python train.py --d_model=192 --activation="swiglu" --init="normal" --optimizer="muon_variant" --lr_mult_o=2.0 --doc_mask=true
MLP neurons of a small language model. Each row is named by its layer, matrix (gate and up: input weights; down: output weights) and neuron, and shows model dimensions 0-191. Each number is 128 + 24 x the weight over its row's rms, rounded and kept within 0 to 255. Numbers have three digits each. A neuron's up and down rows have the sign that makes its largest values positive.
After each neuron's rows is what it responds to, as a language model described it from the Wikipedia text at the highest values.

L5.gate92:089150125093150166158137133116160126153106130106130105143114115095101115137111163121147134138186132144114161106106156108103147137113062122147143127171094133147148132119090113144120090103092146134131164129122102079149125101078126072152102110131110157118108140138124141126093079146150144095133118164154144109112107128090138082112155120102163096105120106122161145140109137109094111125096080103120138170153138126162137154140123144152115165147156094132128164125104154108117104128149120172148067126142148152126084129110138114120125134123123106136084122072104139161131125087106129121
L5.up92:114139118139166166149132175140119116144097093164130148139133133150159110136144108128165153149125164117128126075174113131167139107117115114118140116100100116118099149142099084158094129163136122139141148157116124134117113147112114119137115137151131100122112122100137115145119127115083133128136177107138085132117142124088123106190117117118104097113167091103123102116117135160145119107119146133099165126125137141122116138165108138138150049135135096171127147121175107133133147161146124141153187156144140108114118139114162160092084150105066151062099121092086133151113147105134146115
L5.down92:122120118132122171132099124121149142175123144134137089131093161158119080181096116092107084129107133093107070126149145153142096152118144146129095118138099116170123144127134170169150115162127111116111125118142125100106132161138105112116138146152123094147141140128113101111168126148142165161194128152107100118156126156155145108128048143146095172120123157108101109101138100136129118119173143156127128120096110122131113179128110131167093164144144140146129113147109145157120140121116138159119116171118104158164123128154102147109072166137147134095175155156125131117119126132148123128
Responds to: Prepositions before noun phrases

L2.gate477:153125149136147131119138118112141157092153091130126150101118113108106119182115128110118129149159106199133108112138105127175093165126118067084127154158171147135114131164128145154136098127156134135160126154089122140191138120113134154153111099112152098127130142114122134131152104156136132147122147134107136122143147157107125111095149122137129123143125146145076158148145147103149143125150128128098133154119105174151101148115163133079164128125157127106159113172125152159142175138139099099112156108150139096183105157133139153105072152160154174153148123108117129111146094130165099159
L2.up477:140091127141135107074122143127129141065187139143132143131113125075087114149166128167133074163147118130140153078138137120140135138114120109146119173108119139124109128134157124127127139150145101153119105112141140109152111163157119172142117097121147113120143145115069157086159137113147125138140144105111156158126147110150146148082075147114109153155139095156095124143183140131177160157129112136130105126124132158160126108173159130141148158151154097133110132118132134156183143135160166140167092137158116129119127139107139114119101130146091164175125144137087108103129146162121110105
L2.down477:113120156117149111062144121152125165123158116099091119114152125139146099121151119149106136135076152116106102145123128125121169101131167130132084135130130121101156170091133110143101153133110142097120130137119142102097097111143095103123129121111142112116147121075096167127133157145107179156096129088092105130133151126109110145153144122107106121100136123128127113147138101164133144114165156124115142129129130091145140100129110118156126185120078140146127168112063134103161100108181111131117165119107146121108166117165110149108097101131159131126158142067128092124154151120132197153
Responds to: Word right after "the"

L2.gate487:122110152128163147107112124139124112151067137119141152118151106127140137150160104096141094114134155137100132155114095093161117113130097150175132140155117128163103111120097107161179131126152134093128085120094131133171193147150171172147109124122139116129094142118154122138105091168146144151120129158125117156124136122089181128110115122154126165124068125115171158137129119088164131130148096134189107130080126138145099165128115142110123128129129148173151116156159114156136128147120143137113087152130150111120108095112106173109143105110119150107128129092114118149115081115180121129
L2.up487:102102128162135117147099101166157140091136108147132146165116132147140121138112141120131130169158149129119118141111144102130140126126164157139137114120112135134098117178161138160153076129105174169123139129124126151154115148112168127096077146151072163129164123117148151130149127125152118051119121128106129143161084097155125103137072099109113130108125119147144104105121106116129153108158139102090103134114158111131095131118121137147146091160116078097132157181093074156118138134137123128151152105073132148108132143155133149091118175133136156150125091142106121112081100111136135106
L2.down487:117124142153158152102124106153135174139130118127088120112116158129087111129134129177098129093165141145140181142116139125093133169106140193153157128141105143137139123159138104140150102103129115135129139180157119131115120138154110114110118096123123120091155147145134181126105134148179171128086136132079157102103151158128137119169112118169113149119141135096082118117108116142123119133139117117135109139122082145167115091153130138129140139192167147108132143137131126133121145144090155039102130161083120111130117143104147156133153085105119132162146141122149161166108132133146148101
Responds to: Word-initial fragment tokens

L5.gate242:125090163124124178115112142153093153132143144112150151125111098135180178160112140113142158134138132157094163147114084167127137138110117167096126154158076133150114121069109108129091120124103128109119125154129104126143133142134155124106142137115129146093126113127181140166110104113164122142142118124105198168085102090115125122118122135126121121150128145113141104169078133134136108093104120134117151120116145142127086146099111103078133139096146118177112172171144125123123136130121126162110129172116110156107116163113133137124145120130057134107137114145083142160104135124101078138
L5.up242:140147134136142111169096111099141147136135115104165104138119151163103123089152117133130115133089102091171139125170116130106109122145163123089077156128163126118119113140119113126189149131082134064100139134182150143149103127134098134144070109116109156140128120129129146157132121113108108152119108164100142100161118165108113115101131169103116119121139159116168118115115141178132146136138122130161114117147110138086122134178108102156090159119082122160161165134100165109123081099159133157138117169138161165118125160178147135160105125151155125134117113105149129129132096134125155123
L5.down242:107116165101120152148080125135083168119107136147102149136118130135086148147123136120128098117107088135140148102138126125161156093124136157088127159094132115114108141149099135114130183138161160137132116133122140119130115135131116102144141133152124082186148093162124093161149081140115130115166120115109136104106129128131117088112082195092134106083152097114116123137145117198166138123130114141148093128137120139098124069115132165136101209140136136154129121120111071133109116106137143117082132144155136134149109161140133127148135160151108103163126150129116138152118112111116117087
Responds to: Quantifier determiners

L3.gate52:089163142073121127169128124069102131092115125150126136097108130157113099154154184141096163135166128098111131124118108107124109126137075145142119161136124135147128109112105099104054112120159155128117125085097144168183150122148127119109121149136096125091127150127156124100147117080094112152116178106142145152116157125123149094093092128182152121117141116126109147112134119116116147160112148124132147142109156120111112102118114126117129194115123060162145161122103102126153146107099137193120101149129112140141113138135140124144138145132136128133138131137095125094153149152150116158
L3.up52:118120141146176155153098150111120144103109135150122116105122138140121088113128117112133153121146098074130137137086111135115110167148154135115127100141120157134148123133129083085140201158114158133122146116130148099205147110128125110132100120105111158099174100106099068094101090128092133173082113143126124145140132140173145126149138144138117116134169124103113131160113129129134121161114131187151099104110106132154112091112136088156118130153150113157116137138133117151151130131156135162120128171131143158136141148119134117135185126146120120178100162111118151154166083106163151116
L3.down52:106119115065100144148142143149167144102147117154126114167136171180089132134144148147162150149168148106178133108133138097120131149137098110130121147088165141128149127141094145120098105114146133116118110131100134165152121129142098132130179139145151153101121145139158088127099138109104082146109126086160139131128124127165155123119144123083150075126090114161125178135138169145110120132138127141131107130114110139076108109148120124095138214134128148134111090124141125116138169110130105139138111105141123118145199166118098111143098149170116136132122145110109123099091149108107103107
Responds to: Copula and predicative links

L3.gate431:150143078097099145107131152122113111155134149175143113101137120109120103129134124141115156108170127117141117161142080139105104132131148112144103098111149090063118140154164126100125099162132090159100164120123117141123106107088133083075134086098124170103149100139144139179150127118117147172111118142082145115114158105176135125139090136139114100113129162116115152120114128112141169124143127122128119139136173099109104081139127134112086151112169144132129147092153131146125145068162118132102156148089139110105105087114151079121132158134116119132112116149124131148132131133113113193
L3.up431:130167108110161152105102125145074135097121156149153116147163121132099073071128126120088144125130165066121108132150118066127133084101119105124104091137158133115152116175125162139108117135150111145085151108107130140143123128082129136116164138087168106106141139127105130168131136156147122132124178152138139104110102129150133154126166149151154118111079178117142140115104145124119127064126088131109169151115100174123152138139126118128110116110137119164153117129124098116148147132113112143115138128113165115117116080109146129113140176150165143089123107135123095145132154131165100111
L3.down431:162111139133165100094123118107121118108154111140134167124169145156112106100131155157084142158111120114132151124135160190113138105125157110122128191106123155098122110145138146138140138123075144165147121141155166087136149109120095119124093113091100138121139162146145152138097142119130115137134134153108173163103090093170128162151138124112131131115121144101135120127098091129066167151131164129147148108133119101150113141113111100105153181132133164106152137140159144132099170114169125101102127127115132128139130123110143138139166067114140157180102163159136137127129129095164173097
Responds to: Clause-initial subject pronouns

L2.gate369:115133171117177160122093146077151108118142170066110113088123118152126123153136135153112113130114151147166128093082084119147108123131103137099122165161170163158155147156119145155132128111127098121136157143124140106124136118167151116140121140139111123079116110148162156089133134100164139157111141095110148113138110081105097153130100124073144092104108173080168151140139115139125080129111121122097117149148154106125130116106095130134152144146119118132131095101096120088145090129123136141116122137108159130144156160112135127140101074128126116124092093143139103111132183110143092155
L2.up369:141137139111165189127113132093143071114141111087129064107163130135112108126151159148135101157123149147138129103080098092114155091106098144124114114175141162133179114152129128148129119147115127148098181106124145113133111132157113148088152164141129117106128150135145152096144086129142147135130128126157149126151091106156124149148124089087117114117123156113140154099093114133144091147097126125122105140104139099120127121078138174123179113105127135114125118080069105107142094128142109142136108155092112124138142139107107109157150105125158077115110142146133105087146158120155108173
L2.down369:141131092146076103130152130178108174148119112208139162161135115129105148113119120117134118108151101089120111180177163140115148167110124106163133143078124105125112109107136112077097121130126116127141107137114101144120125144124147125174126119114150127139127094088106097178145171156096100092099122151124117147085178149123129106090161157163110140148150106160109121145139147112127149103144143127132136156127101160121126109167131100129122112125127109117159117176142133159094137095122123125115158130156139127110112150143122160122125151138094142143170115139135157162135091137066152106
Responds to: Foreign name subword pieces

L3.gate425:132082155125141106112108117114146116122087154144152171102118123135121108112147116133142135181121129128118112195124132135102136150115105132078088122119170139136084144165177118115152166168178122141132169144163128104158114093105112115149063164140102066121169099111140144140099078114138139124105102158147143131142113127153150162128095108138097092167132140108090128146108110106114113106140127078112123115124126141116115130116094147115132123131178106097148084165133163110116135141138161153104150112109127100140120091104086136094139112136160147107111111127118148131151115134157117128
L3.up425:106084140139091117170134103111134142128129110114107106118105149106110158164152165135086129141184136103120113122150122129129167149159103124152174114120117135132142133097103151129098098186167166163159143142075104146141154130125138060130085172128125129136151128128132110157124130139123085135156129106139131116143105115110092118109142131164129154152158125133098141111162099139191127110122080130141106090179134093148133102173107105145171111136151110110164114125076133127158147120106138153090122109122169111136136134114111104131099129109119134137116072116145148142134117099133091143
L3.down425:121123121128129105116151123161129106140075134103154135168169134122157141113104112159122092080158097118153168122144102120183110164108130102133158130129066111101128173118100097139123127092146115109144113126163151122130143124125147140121151157127139117113155107100120114112166107097160088133152107111153099140128121128109120096148206143104111099110118147128112118081130164104120140139115168151108141123155148131129163107144136088117089113098091160096163127173147133120137088180161133093167167131163118130143089153114128126160144139115126146135135160142144129100171138096123124153
Responds to: Initials and acronym letters

L5.gate99:124074158131143157108147118137102134098147121108111152142140102072141141169130151155122112196151139140154152101126125224104139145110094054143161113124099093140137149126155122165076158136164131118133102136126134139150152175142117139127130124134123143089131099135159172125158117131093156123104124108131175139121131140104110109129103154159114137124113111124162129121119147113123136113118141120110137143101120087158086123114105122113156169109106113143149197128128115152136106130114137132102103128113137131159110152087113134117142140135150125074135123123114148167156107108140175159
L5.up99:139134113167133118173112152135154096078113148145094117138121142174139154141118132137108119124107136118155124134165099142117063121123137116135145098170149121164093081135125135128128128118101140142158087116153078088145139123139136163124073166101116137103152117102140148119147103116137141137144101165113112155148139136140138142090119153098138174148116174125141121094167099108114146180147126125179115088161107124166131089125127129118136105129098146095149128118153095206134117114126134137157088125125129136127113122149095163142175122145176123132152148109145119153089111108151173126
L5.down99:115117129099191168148166105164091099130143148138136141166117121134126134126118140119129134120111122111110144096106131181113107111127077102145104076147138149140167120159108129120124112135168140117119132145182147133155142092092120118144129114109135111116126123144100123124135139101082157123111134112161221147138103144140086124121134139119150139134158091116122156166158122062100137116147127116100109118101125078136108156152137130154149116080133126175114155151128131156170111141122196113114147143093131144137167106101144114114121077094124130142133121100131094142127103159146112113
Responds to: Mid-sentence "the"

L3.gate252:081134126157143126174095128078119137115105165129123109130114132129128146148119140143123138094103143113167100071113137131129135165107128148109136173161186099152139102144134133168130156127116115161088119122142165103113143109145152124123092111135104140134076083142143177115111129103108140125081129120132124111124124115081108139175131125094111093144097146072143134139112143116100087166111144123156155144122135090118137100130114135155171182151110139097140145162071165101134104165141141089136169128147145134111151128096117131092086115134135137117122119167103131117107152151157104120
L3.up252:149177150133111095130119117103115095116113103145130122188075127118153123133128089128135167131117131105118141135131156108144119158126145119139088119116132132130166116144083139127121111155082161128118118101139107112106086080140148132111126102108178151130098150133117132148095135119170085091152117143111181121171122139110077142138162115149114121144112114083150093141152162123143107138135139115111144113108137098159078157153100092081153180089107174119139133128152103149127121161122135098110114121109136089117148146120127158111156127115109178164132157122141141114098151166115156179
L3.down252:096133120126172135185052158134132164117141160131125154111133133158126104110132126147159083117131137118152143104093075132099080107188149148151123157126135122080152152164139124109137156150145131113117175112130175132087109147154154114135138161153137097095134119164093150153122139116098138117094160126169120129096123124136127105182119130134115133139116128123110110110144146153138172144120125140120105134085124098139101101145158129158152196134137122147140097142136092084149166104084139073146158098110156113136141128147130098141156111142153133118118120135116113094132112125137108124
Responds to: Mid-word syllables in foreign names

L3.gate59:132097132088159178138119084127138186161142136125112123166137106072142100145136078126109142145131161150111136170128093152131184148132102139111099129166114150138136151115183132138125131102100117156098078124153142104093107098145098133090162125126113119109141205159100144139156134114134111107119147108118171125142070146141156145142165129116121128089104161138123128132116078139147129102182113101154167152134095109110115138106143107140149098116114109132127123090133136130130149136098148141122101141107119130138106128131115138170124077134115134083103110096119137145131149110114157123
L3.up59:127112081103138177177149104151153160122143100146135138115123077164078099141139087113129144120107135124103128155158131138109140117156167137092096131165144142114134135099108140117121149117147119143133116122121174069139077136163080142136157076149127165134139120110156137121178109117150173146127139121130157101168083130129155119158154103096131128136082129145099115128118098128142137116152088126150169163131090173140116126107125101139147146134156139140124143129174152117130129115134116089116093168096125152126142120119154110149098133167128082151113099067132113142133135107132122159
L3.down59:081135080073156144116077120117168149124090160099137123155112157107130135161159094123116072080156122134113136173143105153147178145113147124131129118178085159124128131120118173155120127124133104114107091128142106108135115149129147106130149132133090139126121138128121084132128160108144138123127181100106169134182111174154102126092122127166137162134107098127096138171112089172139146081160144123135156136138100144135097088133159092114130186123134107113083171104113128116146148125126129123111113130116160120129129130136118117126125122114143155138134171123145155112149138093115101136
Responds to: Word-initial fragments

L2.gate282:122101123157157168191131133109124102112099143147125159160123140134116105126140124111110154150108139116147132080127093125140137112116100120116145145143116110129127113103120147151160110117154099135093179130116065153081135142113146111104162096120135098134151109132115116154129127151129075134084107069130093125130123104132111127124173146163100157174084128154140129148147154159086135132169147125112148132152163116142120137083075092119136130087109132096125092171129126163119126149116150124168131116144141117105157143131128124153162147163124091181090115100108098128133105164142136174
L2.up282:128113086172112160176118135098150137065102124174107123159136152133160117145158134155115140126131157131161162100105177113114140118096085137127152116108142104150105130135102119161107084132164124148108144138125145139120095150119164141114126152125148100122167139157103130106129133144139121126107143108144117112163116113088105140162102158150116106158089130142081143124130077146090156166133110138152121118181154165133081156118133128150105123161119122107132148107104164165160117107139172135124123110155147124097162140147120097140097177109089117154100166125119092155129130179114144135
L2.down282:126128108121123136137135124134134122194128118136134119123158111125118145116141122111131115158089119185129130116106154141134093104126143136137148115121105107136169165156094156147140108122141124132140151092142126140126127122111111138097189132085069120113118137097148108099106055145073131152074098133098122095138139123081105118124113180128107148146106152153144130150145140150146129169140075130113160139147145158156141139077084112161133087104126140122116078132140169135128102140129148120133134159124129126129103185111119110152161080121121081137112113115139150159162122184133117156
Responds to: Word-initial inn and out

L5.gate330:093155128130128103163152097148144132113121127118114134156081111114125113116146128101101117079102145088151093145096133132144111125128100105128139125135135105086126147116129147157110128069190126086080101107167162082131107138118137114092139106140129142142142144114126112155103106088100176091147116109138129094119135131113145163096098094117122134112142158094128159143143156152087089096096097084126084138143093123145151142082129126149141118131152152171110131166115114089112137148124172167174154147144122132143129143146130129123128127127126112152070149126096112147135095074107139108
L5.up330:112158157168128107138133114148179103128126109116141120113124092151126143170136124101122110144147131159116111053106083163172146132127144098168144116109106122112119128152115100125098166150106144128153120131100138148138175117130133158148127141152173152092132121108170143092114086168125147138142155152114164083117114100113099164145155160142160114147130116142141161136127118128135104183164100139145157174151097123170115157151127147159089157140119112094133131144146138136146126117129121105144110103197115145109124161137105117177142107185115147140100112101102141137109154130137144140
L5.down330:056155118113105147140128125146135125130114137117173098121140139092134121116143076097126093134111120150136091091119116158131095161150100101141118125124127115092161145130157103103134141139166138126143113134122146128105117138161126126105114103120121126088110110158093151124142143184080162149123110135160145138088135131165115133156081144133134148141145162112104160097177137108146159063133118090102143124102133099118135156104134163127143237180153135116125145144108107111104136156159127147125106145120148133118119129149127090128112114122149133143128142096097137141115155078112156132
Responds to: Prepositions introducing named entities

L2.gate116:173160091172173120132096117125143096154142169134124134146177121101180105126129122148151122127111159121110118116149148172127155120137134132178107105141158145092139105105149095107139145166149112162120159093093089138125144132148148094151132139129135135113103164136140130135137069191097142087130098126151147128159126124147140102138163115141124132133141127140138077158090138125159200082136170123118125151148144154136158121143136104153133170138115106118117111117134121133141156113144115146136123078139123110108083151074149155128125124139117130106150131146120097184121146079127147130
L2.up116:166088110093123136132140105119132095109156176148157165124162124115113097138105138121131128122150170110086128065151118144128146172157147155163100155107129133074095096148159095136143135162160126142172097141130072145154144121117149135171165118106107161090164123123120138117107114141149148170109108168116135135119154130128152102102141121158140127161143112166146136121119145090135131102168131152125108135155156149129102129116108111146127140122139159143110138149133140146161143113125105154138111091102083094121127134070133122077142134156140120142118137195108145155101104136094087120
L2.down116:141113105131154109156122127178113141120109116102133154122163114096116105129124175114126091136141134148139151134112122099124173126133114193154102158141087138120146158140105141135139145171139095123103158124116078103122119151103122105121149130159127167139107173152104137139095103130136151129102112098164147134112125132090122129181153104136087101088107124085138081146084150094139116101128117134105103132145128157117148124158133163103158204154143163120157122144131113170172143123093158154144104137139141158126120143168123142108120115094139106128146133107154121143142145084191143158
Responds to: Phrasal particles and compound starts

L2.gate499:128106124123105161101156113138154122103093145094114088130098101176087101132090141106171125146121138165119119136136128122119093097117116170110143093125105111148113174099161157126096149094118103151185126129138138111164137075101097109093152124154132153128105103172099140132152164123120114138105061115097099134112135118094125115149079102132141126146146147103086108121112151153120144142086164096126105105112078117163090107119138160130125096152132156127142123127104124111106164097131165123110107127132127100130113126127116129140115120084096142082127128115120136148080089095147106141
L2.up499:166115149108131074133118092123139150155160125139165119138088134103096127151167120156089151144119148143138109144145128084126111125125069107138110175150108138129114124148154100119117162164122106137157107124150165102115126103136123138118111113138124147116116143137116126117085139163148126129105096121141137164119116151170090146089140168181119160085147158114095146135082143169172107148103156136155132073136144119148097117137133139167195113161151173113124131134096131099135117105129134161095133070125151146122130125145102116096129113121111135109152144119075114117114094153132085138
L2.down499:147125168094113094122128174141159169133153103114116131088133119072083122091159162135113091123129129186146155167149129138124135174103130138142139132142099100139093105124097166153111143150131114125140107155138114137172147120109151145112096155131137089134092118140135107151108150094195115130137146126133120108103086165133146122158141140147146142128095109117086119165081129134132154097090153164179143143141127131151161158151114155143134139151090156141153110127120085133123174093108124099114123102122145089145096126125165095108141119144085128125114141154114099124116107087148112124
Responds to: Role-descriptor slot openers

L5.gate127:141154155148123206148144105068127143114127166150151111139135116100106127161120134128090122101134105084132160125127107196141133135132117121121179101166123116090122105133090127201095142153102144139128094132148142126163126112142091117128124133122126144103133142122166109134103139134096135165062153149091143126114148122056086129162152140103149103145114136145178169139143130089140075124141125134124097160118135105154133136121145134129123105126137136134087134112114115105159110118128141123121117133117145098098144174081143119137135153070156129133151113121151123150138124145154141119
L5.up127:091145153108174140131107101096142120141133110155138100119105111120099125120127128107140122139103109091111144095127127169156149145096157110087167152154080104101150145108096142141080149165107092126128161157112121132130115135132113148091091119092143132142132102132157102178141131102113140158099145124117125120182119122111100109148145141110138070130152134110135133147122139139114084073149131152129110128139136115087149120121152138123152150133123123132096088079078156053104121125130159135132145135088170100153162122081138151133110117102107180125090115145116153130138165141145092140
L5.down127:096137126114147165151137103134136145117128162120154106103135110124164133136098120115156141136153095145120143088158128149101115120102198156116136165136144112139107127117125141184108132120128116166115154155132094091127119087120158125127087142150135129095125073092148124154121152158120107160103139132100141134112107102107114113154162115091108108113128138112157182122146148076144131152107151176101134195122171099144077154154128154114124129083136133107078090153138109134148110109104128150099142134121159142129159158156157126127132131100089093125116132156161141121177107132127148164
Responds to: Mid-word syllables in names

L5.gate450:141161176125140122156110116135124170089126090138132119124147096128152107156141096161113115109107165107109108125141052139124111156124128142123109094134153147149109128115122089142137138100129125140110112120156090147116104160126144148164115094140128145110139061113113112124132148145109146093129087146154116117087156151118112096159154105148129094165115138111131125097149124116145126118133141107136125157118100125103081145129114132107138122129173179141097157142055149125114129099132113160091092162077120115149116135152089134150138129120142150152133170116158164178155100148159156178
L5.up450:101104150140120110098118098130115067135115138131141129070146120126089105179147116106120119152162135121117110105099101107092137102134135155103121111166100107154103144132159115147144174177163127161120130148118125145107130141119141178103093118124105094113170112135152124113134131104091141143148143141133121134159165101118136141156141142128164126142106148149126103130108099096137151157143102135166088060166121107151156107136136137100129145084099108156098135144142151121139136129100081142156086202112101097119124113116129137097111116114123149106125163125119105094138133175127153073
L5.down450:142138107142154138153144111188120111134150131118101129157150083142116142138139099139122121091101152158148120127107099140138147134164156137137126113153124110123095123108164127114171144138110149115143173128103165163141094163146149150153154126085098158150108101123108122109107178120124131123097108113101127107073132158149110140144169140108075141155097119138125107104119142112183138140121126115114140116111114107105121154092129143149082095113122105105119137164098083165125102153095148104074118142106151154141141128163087153146113104136108093136142107082083082176125113159154113155
Responds to: Word-initial fragment pieces